From a checkpoint of a small transformer trained on Wikipedia: width 384, no biases in attention or MLP.
MLP neurons of a small language model. Each row is named by its layer, matrix (up: input weights) and neuron, and shows model dimensions 176-303. Each number is 128 + 24 x the weight over its row's rms, rounded and kept within 0 to 255.
After each neuron's rows, "fires in" lists the words (lower case) most often at its 100 highest values on Wikipedia text that the model never trained on.

L4.up575 [154 114 142 101 133 112 107 115 142  87 139 151 139 131 146 140 144 120 115 136 127  92 121 113 119  98 137 101 120 142 130  97  90 131 145 114 123  88 131 140 156 149 127 124 170 113  84  84 125 156 155 116 122 138 158 199 143 122 192 120 146 156 143 112 106 100 106  91  94 148 156  97 124  99 159 158 123 148  81 142 135 100 155 125 146 154 147 161 124 144 115 125  91 113  89 138 121 124  95 114 142  70 144 162 149 180 172 127 137 141 144 136 163 141 134  80 123 159 107 111 188 140  71 128 121 111 130 127]
fires in: "and", "of", "or"

L4.up475 [ 97 141 112 163 173 140 122 103 132 146 147 126 131 120 119 150 136 136  78  95 129 120 114 138  96 143 134 109 175 165 136 147 143 106 136 118 104 110 155 115 161 142 138 117 135 100 194 117 167 114 109 127 121 122 111  99 125 161 105 124 156 129 133 145 111 119 115 119 162 144 144 123 100 134 151 142 122 101 100 132 103 173 143 120 138  77 144 114 123  92 107 131 154 141 109 138 128 127 178 121  78  92 126 125 101  85 160 108 156 109 115 149 128 137 148 113 109 160 132 152 144 125 112 126 109 105 106 144]
fires in: "this", "that", "same", "following", "because", "these"

L4.up768 [136 129 109  87 129 165 126  49 124 160 107 117 147 105 117 114 116  94 209 127 128 124 139 152 109 131 110 123 139 159 160 153 133 133 123  52 118 154 152 156 175  87 127 122 160 141 161 132 139 126 150 132 127 156 137 139 181 174 161 129 135 132 120 134 111 124 159 128 117 115 162  97  88 140 120 119 105 160 107 130  73 122 109 103 134  99 122 167 120 144 135 160 185 117  94 143 121 161 122 148 150 144 102 139 167 128 119 122 146 134 155 120 116 115 161 146 134 152 116 112 104 131 117 145 132 135 135 108]
fires in: "and", "russian", "by"

L4.up1061 [129 116 118 161 195 156 166 115 112 178  94  93 118 146 155 121 165  97 123  90 139 159 135 104 118 107  91 154 105 107  98 125 114 137 142 147 143  98 150 139 104 111 108 132 153 117  94 189 151 140 131  92  99 132 151 132 130 110 118 144  80 166  86 101  87 121 116 111 104 115 162 150  93 143 136 109 154 130 108 108 125 132 128 154 123 136  90 177 162 155 100 122 119 112 112 103 148 119  75 127 111 142  89 172  95  92 135 129 135 107 135 132 141 103 163 130 147 143 118 129 117 156  89  99 112 110 153 128]
fires in: "from", "however", "of", "but", "since"

L4.up751 [ 79 131 158 128 170 115 157 132 166 151 173  98 148 125 139 148 143 142  88 124 143 106 125 123 155 159 103 130 153 112 139 136 134 148 125 138 126 102 161 124 147 144 158 126 131 126 118 141 127 171 106 120 103 110 119  88 138 181 127 121  84 146 127 135 113 127 124 134 120 145 150 127 131 150 170 105  73 143 113 157 138 114 140 144  90 143 172 101 157 112  95 144 171 145 119  95 131 159 148 103  73 129 130 145  86 118 134 159 129 112 111 104 125 119 119  92 140 109 117 165 111 120  99 126 124 135 129  99]
fires in: "the", "year", "a", "main", "this", "his"

L4.up760 [136  90 133 131 108 142 145 121 112 175 126 159 121 121 119 118 111  88 110 107 155 104 131 140 162 143 106 158 144 136 133 102 162 155  92 150 126 162 137 108 100  86  83 109 145 108 139 110 146 101 138 166 134 121 143 120  82 139 142 122 137 123 117 105 107 146  79 137  89 117 127 124 140  96 139 133 132 130 150 161 153 108  81 113 195  53  94 122 130 138 130 129 115 182 143  91 163 106 128 154 134 148 132 148 180 150 140 135 167 101 140 133  95 118 184  87 123 127 144 131 181 171 128 174 136  93 164 148]
fires in: "he", "she", "then", "king", "and"

L4.up754 [154 104 144 119 190 137 135 129 110  99 173 163 130 104 152 126  93 168 106 157 143 105 105 133 134 151 152 128 138 135 157  83 126 155 104 137 117 135 153 127 122 148 179 112  89 117 101 124 135 187 116 103 111 122 100 177 101  79 102 148 128 132 122 138 107 133 142 138 132  81  95 129  87 125 163 119 135 113 124 137 101 101 182 154 114 129 125  97 135 115 115 147 119 158 145 114 160 109  98 110 151  80 154  99 113 120 122 128 107 109 126  84 155 148 116 105 111 155 121 139 108 172 135 136 119 143 133 144]
fires in: "a"

L4.up301 [122 132 120 159 115 146 143 127 132  82 104 121 122 115 113 177 137 116 145 107 122 116  92 132 137 145 128 166 163 154 119 153 148 151 141 142 115 111 130 168  87 105 112 114 141 175 115 129 146 144 163 105  93 149 115 141 167 115  86  92 146  99 115 139 161  93 139 148 107 129 128 128  73 148 113  88 106  92 117 124 153  96  80 121 103 125 112 160 124  92 142 127 110 152 102 141 137 130 119 162 119 111 141 122 185 119 111 105 124 147 155 127 122 121 147 115 146 108 133 104 101 133 104 150 138 163 165 109]
fires in: "he", "and", "she", "with", "they"